config = dict(
    lr=0.000651,
    warmup_steps=417,
    decay_fraction=1.0,
)
MLP neurons of a small language model. Each row is named by its layer, matrix (down: output weights) and neuron, and shows model dimensions 0-169. Each number is 128 + 32 x the weight over its row's rms, rounded and kept within 0 to 255. Numbers have three digits each. A neuron's up and down rows have the sign that makes its largest values positive.
A block is one neuron, or neurons of one layer that tend to fire together. After each block is what it responds to, as a language model described it from the Wikipedia text at the highest values.

L5.down424:164043169113148115151185126184138161159119148120110073147085130105087073140098164095157119069054098068165134123115103162166121127069171047111133102126131159059127129126095141120146113150104186117124091171054149137178090158139100116128140102180081173141089189155088139182102117054075105098141159151082090110108177128168143118172170108159118190078137127095172164129138102113061053188131116133097092105103153146137165203125117141164121127130128084093107161152097114100122088163137145088140195149115082125136132061
Surname or name-part starts. Opening pieces of name parts after a first name or initial, mostly surnames in lists and tables, e.g. Ferr(anti), Qu(ideau), Go(old), or a hyphen/quote (Jean-Louis, Alfredo "Steve").

L3.down87:170069183152101171078127140069162153139120113096133120130167127118116086153136117144094164072153122093138175109135122087129116079141176118051098191120089129122084143117148135185101145151140116130123137145165091076161130099112070169087146150144051191192042081124125129152159099096066179149136128169125119095170174108156101138102128108162098055182131117141140139101169059154120074144171129176118139135096062112171139108083081139120087128164158111105088154151218076162055124125069072099145161165129161142194154142
L3.down200:158090069066159137113110098156121117161101118112169144142123119152102135095156120136103090173144148123120103152102137120151156110125148140096115121137113104148105136109153115125175135120067165126172067176099100093085079197141129099151090123132154162139087174080112169134161154134150101098187112108175130109169074134142151116146109142125180123097157092172169151087121172157102139149038135148080171129122116107131139152130120165132104139111104155107149206077088200137144090129178134099173152102170100142113072139
L3.down513:138166157118103127155127193119172100116133159214139159110160080141129138159133107159114142122154109173145126144129145115105091109163169017056116123145154055136135120127130104186134121124119102093091065107169104098151122180110128138099108119165130106201110119097073116170124128120103122123118150187173092135138255094116148080119157095033117078128121172135092168151139092131108111102144142123139156063156129128146164106111127168120085114151136114072095133100131103147075128160171116152159152137112100128105107144
L3.down609:150169105167147135209130102117192201087094121176152072116126148161115091168100143090094149154143091178077152106109163169098126126126064134120132173141156140098070156103167082108104088175143145137124102125109153101124143137178138154113138162132119196145126070089077125154128111122072061117150126130066134084110246123145125105125132157112099092098124173119174070105125110116164077105122055083124115066126096130128132097161172200137092093119152180123117160090157132137120126125206168098165157168158158147154099100
Mid-word name pieces. Word-piece tokens inside proper names, mostly the second piece of a first name or surname in lists and tables, e.g. Os-car, J-en-kins, G-ary.

L5.down435:119163093093065132143095138120082111104131158106161135158123045111133079166133061097072121132149174094091115143117088137085139166154119087083071177112100146139135108138167095162147164068135116140131057121132174141177094113119071092173146173105161129095145159076139197130136051137123101155206153080071122132109150137127115137123146151121131109101154054116120137146037107155118151124133102115153151153152084112129160114114134069131185139074126087153157140159116162146113124102111124147125121093087104088114092118
Biography headings and role prepositions. Words opening Wikipedia section headings (Early life, Later years, Records) and prepositions after career or movement verbs, like promoted to, graduated as, moved to.

L5.down620:164164150146159184133161127044084097110099106116098176137138096149104080145167130154108109160096144109112098143088112143100127164126130139119163162149157146091087152072168149130117140088117148095105146131078121162117145160062158110154108120086111127140159111150180188138174099045107114072132077152082129140128043149116118101143153165103140079147153139136139162126155135044103190139147124105158161119086071113144139144084139117150147145124077112126098115155081142161174083148143140173095196092136122093184159184
Infobox field labels. Last token of a field name in infobox-style "- Field: value" lists and table cells, e.g. Dialling code(s), GNIS feature ID, Producer(s), Total |; also "number" in "number of".

L6.down75:126139180086150086122216119162157117153129184138131069137090120105102106164140101123068131087119082118092133113161185138107207134106091088204176135128155141096148136133104194129142158102096137104135078147099127077175081188144122101167129184149176078153126093110096189170094147104162151191089099139102118146093113101082145106096140112143081101094107168104168114167111123091137159096120169087166085115137184136083138150117088153253148102142141113150110098087165126141076128124128124122043076144088085153102165068
L6.down128:163141139135104113099154200106140074098096146131079074118118145127115171124120112129103176115093172127082106152118164121215139078111135148133084166133140109106128071122098070103158143144116046182104124136107135134137119157103141159137112189138094145153125102163175148116151109133096193154118145173157096128103235104092118099112187046113108171147155133121095222145166096111130159186113068142140153153122090151156121178111096160123196111190133140165115163173128140160136127164104070141131167171103107170143090126
L6.down537:153088125163165155143139134151101131163144166167145140154088146059155208106177106161190107061154161176160092122111145110112057094153182091095129116126113094162113111124098098066107157089186134066127177110118150123114127103104130060097121194126094123147120168092058114102145086144155187143137159147131178116167103191115113168107170114124148179130195101131151112149181131106100117117129127118139123066135129095177148174237168180116142089118087133149128119151097114073102107094071132130118160111150067168097107159
L6.down557:124117109113145131085175143204138128092096134106156132155159132137086090120126057160140086156118137081136144147095145094072112107114105150098141115176082160095138099100159128111086122087170071131036120156132124126121073181129104124126096109168123136073120143124065119111143179117147091150110090090167144121139000124084150116144101157128134126187168126133141139080177096139168074109102184122144142088131148104094131167123126127149071143113161104086143148107080117120134146156160112147133117104118119108050120122
Infobox and table field labels. Field names and header cells in infoboxes, stat lists and wiki tables, just before a colon or pipe value, e.g. "Summer (DST)", Elevation, Stats.

L3.down20:068141199072150148144200151096131110134133120156142132092102115151149166188136168169145112108082079130131149090097104087168115110096178140165133174162147114131110119144146171072151151139136194124159148164111135116123219171083162176148117178180148172130064112153075083163173145143110114136086120137128127142133025131131099116114105118158085110193117137181104104141176156137146102038091077141144194138084100128148143175129194158082117150102133096102107187134154082154081144152202093125175149076172135134169120127
L3.down22:148157077110102159191158110123192123059204168108136151110148163114108140154142119118081102175133103094150109127150100098148090082125149116094114124097121169141054153145108096145143103129133131116093000101154126085138139134166089048063097098104093140112110095137146041146089158146113100128127102100081092119123133126126173133106100176113088135171114154142099103124155211139119148114104157150128125123085099159128095121159110121120149099119160086175144151131133108165109130132140145096143142125167140171164141129
L3.down694:109159150098096105130168130132176093086127170149079118093138123154106155123173138173073106133093152072093147117118165164122101102080124091136150161161119048156105107133120096125134151128092053165090214161136140166146123134174128135153182078059132136084097175176130123157139200164134098102124087102166122144152087086075163155123125127141107132073183152158119134119115163052143149155126165152160128180202113086168126069081123110116167128117129123135136154133125134126163136171082084089102114145176164141178117131
L3.down865:076137116083106141139169115161119168171127143094118099139201170251141102140175110185092120120100090155205183146123081132140153109137136107124180188073111115146094107086053162143108143165105129120110094141159106145129097110093109125133115111161115155105131128110090091171146119090127165104151154121121134144105138098147133085151104132125172139194134126147183144085172142170138081158125173123176126125186111104163114100140147138122086162122092158069051171035160132093112113154166074113087162095129173152136113152
Markdown table separator dashes. Hyphens inside table divider rows such as |---|, plus punctuation in infobox fields and references: ISBN hyphens, "(" before unit conversions, "Running time", "ID:".

L3.down4:118113162127097151128114151083088099071131087136063086118104180166132090098146163139096169119153147158078103126163118111110151103108091176134144149161192116169185157124110162061136105170151100100095100098142192123151147124143135088153110096152128142091135123159135130133134138145109152132194106136143118208121146135144131154070171113150128135112113091096145116073111092070175107176127134106203107157131175148050133181128194119137172100153119151136130166097143141150101178135098164139115194123096174152094108153
L3.down57:207135165135148112143153123162077081141136092177057156150078106104126134115146136116125194102146135129128191176192154083115164136151115110100138202085121111127066137121143122059141186178131083100160122133071140104176146130146105134106122166123130122087110120160134140146135114108158166152129093223137111169157063160106162142089149146154148100147158142116121095104131120162143103157092148119106153154116163075125170094175120106123098089101122099112163125218084181086103100179112165121105137068136144127095052125
L3.down318:116148098149123155091130148106100177136164118132075164138145122116161187118148126126123168153102118147156189144107113096109164100139140169180130163150100112070159161148163116138138160132150065127102153167093153128119096098113134120130152109138137093134149100146126120097100112197204236119098140115161106143175172087118058072115126078150096135137155129132128201091118230053104178113154126101145095166160097110148081103121125169170155161172078157186126105128116115115121071112130086170129151100130096148140122102
L3.down887:116128210080145095153154093111138091151124136070157119094113106091137142129117123068179138099156160089139131134142160100092138124098064200129130168111174078180135104225138095173097138083099138095068137132175177164127072133143127106124143124083115106130151175128086146095066125166106109112153125085112186059148140140103105145083122111154114133073100048157120219178098088120092114091144104121170134137128159104132097150172149103155088130116149141160092066157167103181182158140149158159122101150161083165080116116
Mid-name fragments. Abbreviation periods and word-piece fragments inside proper names, such as Maj., Hon., Dr., U.S., Norfo-l-k, Pe-e Wee.

L6.down48:133099133122118152161116112133091120121113102166106114116131107096128083154051144063088112117137163139100140156129148114104181122121129171148053069086141179105131153065118151085160177140129154165080120128120154176165161130180133151097131149137173150082159068096142200139075123073125157133123114141064115100124114140129164082132128102117180124113121138151197089162117114075095092132130093084093104109109132090059110085091132149110069089134175064149061124091149136076160154153113138123158124124129154131143152142
L6.down545:139086134100144137110130083144173106106076139174091133147089113174152197117127100112140142073121146187069120120113106152150109114121104042158126063144155103120127139105140128092126143154149156160174095084122108141183112134155192158166102081149108143146062138126173158163118123117073083179057164148141112116156078135172116111141106090127160133120125130124143074149119131173105143139124121123071082047109146138117180138133093149137072116156155108113095222140135141176103118128153107081061120103096126129115146149
L6.down758:144130182082125140121140086113167142190144133146156158114178123087094140174114091087150147133108131134139191165070140125180115163122127142167164085132176146102140096183149133122124098146124103072121095143145156139125130121066117124123134092127105104088112128117089160080134118138097147156163134099076066104145193092130069123137086137117146114149158168164143153155174053183158152088101145114169139186074104081102076136135084078114112114148110134083121075141079097154105138068133159174077142144137122041130119104
L6.down853:189131156162106139132095063174058099106080133150172101090111121125137135181141125095120150110133160121121102141137116098101142108160142119154082122131158123213136154139097156096104154104127141107148082093157144124071162135078154113146077118106123119147150169129212140101079108111106165117178065091121126130208153125111110166153100177089095089141064114134122184150141093141126181175121099058159194134094101146094096155129075104134126111129091165162115150093114099132118123127131153201129171105130069113136141146
Non-English name fragments. Function words and word pieces inside French, Portuguese, Italian and German names and titles, such as de, do, di, est.

L6.down56:129158120146102201104150120122113118112068125210085110106134105135102111162168148099210159125158106131147076152095136090144120113126074083073080102118156087150060164136191133163101112164124139096180148121075100132127103151143176121145100170133173137108101151167154131098097059114165159147127109156169157124204113092125150117102108074131142120089096161082110158103134152201060121086033158111156138107140141112156142140148060137092141194151142160126113149089059111078104123106132151122160134157141112104051189130
L6.down236:126091125159170099200124103156141098143133100120168140159148128153104082114066044124150153118126074122146119066157143202161073159137177094114153129126099121133154170140142118154176099104137079102161148132102121120119106090096098062137098130146100094176147118155094127074115149169188118095122085103091078146074114089132111144097130109136132157111138089174107144127167171201174112108126181198171129091065117106180094102169126118114131148116152056119157105175146095122172127113176171108165097132119132172209102144
L6.down253:142112119113111184159125077079163140116141162113138130145098116112168086090097081125124166123156091158180115120147089118158148178107120147115134162146140125184106112217174170095115078134123092117172104131075149056129100231135080113134152181125121158107138192153201064089064122164116143137133110132143081155159155108151173092098106133119061054068125167161077075128164146191080109133121124136115121121185119073140114112141179149137161163140140168198195153175174197157183131120129128163146137136168140122132166114
L6.down787:092084137190172182138123096167164074106151109139129133212123077130104147176162108121165117092123159146137092157157127139139139081140107094119138113102149147130141077105143097103122155141168128175083167115147075108161147135123123101114141094108072129089147098086145151139059122043151153133101138088148133180068094075117058083162114175123167034144139135171146164151241116115077124170097155128129109162128133163192147095101126123071097136186188106134148165113118110093098151073096140072160194128159136142162137117
Mid-word continuation pieces. Inner pieces of longer words whose completion is predictable, e.g. "idi" in subsidiary, "visit" in visiting, "la" in acclaim, "abi" in capabilities.

L6.down626:153168125112135118100116181190157088153086101150107117051052097085140191160118143112131141081187127080064140108109142154113157180162170121145141128159091159117107124122163087157108135127143157126131133134085137125138178188135121135092168109084140113170173109122106164141097106139078089193177132149111188109051155183154134123150113173121155126049131114111147148115135119133125147099132114128207120095143196135113131138159116124127145128123149127108129128140077155137081170093155094106092061115063134117134148141
L6.down760:096139126164095117079186119131187122088158134109135122198150167199144103159174138182170151124095098120165089104120115161088116109119207160129128136153132131136197167098107139106123143097188150145081082155120125099111119105087155104105107110073132082146151087111075105165169156101085151108138122157132125096107145074160165076171108153149105205185123154106123109142106133176150153070123077156129140134168072109124112102124080094129121156161146177140128141131108077164109103130146119104122097166100110109173138127
L6.down928:142128090126129143078164172072095126101095128141041166129106117106124137150153123179137117115162126118129117186078130092126160071178174088101116105130145126212083135105103118128148156178082105105140130162068183134157058150154116168193121143107105149158137170141067125148119117078064082101173183131111135129171104092153127153141154114114131122102104171060148130153094144146172122120134113121099128091089133197130165179131103137154137122110079159145166107170139146036110111101192142077071065130131085146125160126
L6.down999:180136140146149164137148117166098131128168160151068119133121098141115176079127115165144105104107145119104051186157092169117067165189133120113153066147185169171103143067116187092161117201156091097122153078102200160089171139148110181116129124144126146094188132195086092109177192114140140123147065095161116101144109157140119119130090136133209153157182077161122180127174110085098119137155136137144128109173178154143123163068124087115132154098106121132113095096140130117144111090058134104065127121146110179089168114
Mid-row table separators. Pipe or semicolon separators inside sports and election statistics tables, mostly after a number like 0 or 25; also predictable mid-word pieces (Wiki-ped-ia, Strat-oca-ster, sat-elli-te).

L6.down300:132128148082090086149194124118131100175126156127074093086093110129129137086111059158080116103144211094145116171109106089109126102115115138167109171079115168127087139101142139101085155083176177038083197165096161102157147135209152109105169094147179151150115101082129183159118086080095175171053145120124160125137164064113112087128156086180175142139162156097143079111105128112105175107083117143132104097186157112071101114101112126125122021099060148163122097154154120126135122132070123186164168170147112152157168145
L6.down523:146105127191090146129108075087178097087056142141112101114096148124130103150129094211072155113171066112127090200139116130095130078157103080143151109146083088091089148098114126090162103115114167088098146111110127087106168156164121132135117120162165072172132143112111148151089141124098104147090120153139129126143173056112125119174093141121134111150105063132138135065101087136161128146125139156158140078125156154136131179090161137173160096068124110144128174154085128176130162124144117145184133117066119171116113188
L6.down527:105155060121106146148161119067082122148139102090077156085131115166099156145134122058122129089118109109157126125104109105077143164139146175133036099104104126051108135216076116148092063095109141111098204170130101110081108116118143152071165159139176113137176112122096120121107120127120136149085143103081093101139089149132108142142137083090137094138061106113087095106127138082185137129153079104084124150163104116134133074128148060111190111142101143123089095108122134129097145164134106110118107118107124113112154090
L6.down765:102155141162101092118123202076108109132084120082111163071176119184162143140113138121132161090156113162154205099075183092119110116112121105075149099157114079113116184119151120136121138153090136092135154111165118117143151114173178114153061178145080167162206118103084181151114112135166182161141112177117082130146085097139061098167134183100154139143151136145126111118164076151105137118109151151168102123120160125153065147126103123184126095132144102134100078147099092103138106092158120162151154147148148135082164142
Inside proper names. Pieces partway through multi-part proper names, mostly surname starts or initials after a first name, as in Jean No(uvel), Hernán-de-z, Joachim B.

L3.down129:050090139058131151112113114069111111139114122089140177157150091147136163103102054206119145177095129098124176103100117156134155151092143174091140133129105141127136133105095114122126180126128098179161203103144116117079132132096117187085122094120120159097090154078142092126109116092121070104087122121137136140154076126186131162098145101210107137076146132188144142172129154068131077086130080129104144172099114114174101143133145138094148136198124163146158097123152131119135126189108168112121145129135130085142133095
L3.down237:139117137126150114217133102102117125132120084094122088123124183091139159129059139124176132097118156087121196108142119138115097104096082167143116111054121120182089134128122088126103112084191164162111101097154126185083131139129126127123145153118114131161064103092155150116095116070159133154092155147095080147151110156171140162161104117085143097122091132106141129105163185135187077062100137118144155125125186145160125142194140167081094145063117132109119136121167156104161097132142146055140122115126099161104177124
L3.down278:127115133124147108084127121097104151165163139139117133169176037135175127152127091097141086184123142129139128138139143061158167161132127126124125127108129092098116094174133091151084133148139135139113132109082136121154149097093149148054127125155087113129192081105156100116145104122164096105079126171100158160096125184142165092128100115213168169108126153161094154107157077134160126072142191152103138123141146161120182119135082155141191111165069162088123146122150091150130122111119119093146126233111072154142177150
L3.down300:103142173088155161086149131096144201111117128113111152077142098131171100132072145162099141167115080135153114119086117157116186106156104123165087145101144124118093086140116093112095126086124145122151198140034080137133130147099145127174125133167150117132156188064096201180155101078139100112051145169151071117145148088178070171173132146189171128117163134143127194144115132142152147126133096151141081143081169121188145109127097117096157136102148100066094128090141142155105098154134167148158135114151131115201102093
Word-second-piece fragments. Middle subword piece right after a capitalized first letter, often a name starting a paragraph or heading, e.g. B-uk-owski, P-ost, D-anie-l.

L3.down220:179159151124152143129142156154182119162119115122059141151152155209103129178153108134135112131126137097077106164121100131098170123115090113154223181149152136067161115095080156104090051153133068098127127177150180110114121132147137153062124110203082062103086097159055096124104171122131163110098130140155142161128145113126080115184184118109100154142187133146145158135153111144158139125130198158123114163157149092132107128104139055173172095148119106127159126113179142099119152117160071140140182166121093152144115153
L3.down358:107161140086107139100121108095079233172145169138128135143131120135164139145145144124170100166042100113110084177095114111127143095105129070040103108119134185169096129061130122086090147120137085104153145121107136161116075147128114176139052138138152147174180169145120090102114138154114094173097120128155111136149029151163191089129088160140153161179117172115151146150119043179107117175164068163169161147113126118151136142115108163123147156079108148120122156147105156149142183125121141144163175124188108182140126117
L3.down360:072139152131108111118140173171105151156103127112129109140117105149087127143111094111125105186117161083114153106120112143157150173160160145157105107112095154125132114167146107118092138181194111142173122176117134166238117130135137098170143142146085106156148166093118112150109126058092091132079118154127106107172061161137127101066114099152093087126081155080117074140095173143120056151152095120174140169159076161139068138074150163149142126130159153123089144130159133131160097101101161055123072115139143101160139093
L3.down484:056155146143101128133109107115078138074063143101076157114073091127094129105169121151142162074079163116131121096145104164159113095140168158138075108207115113184152116113150128071151092124160100084142113130086131142097106165094105132151067129132148197144152150107101204147162063117095117165097125088115103156133058103121128167111137113108144183124095137132119084110147107088122098092147196094131106157159160157122172087098008139129128112183144166116109095176157136130110172101090118136135142158198163122109213123
Stats-table cell separators. Pipe separators and zero cells in Wikipedia stats tables such as football apps/goals, league standings and election votes; weakly, mid-word pieces of rare names (Se-y-chellois).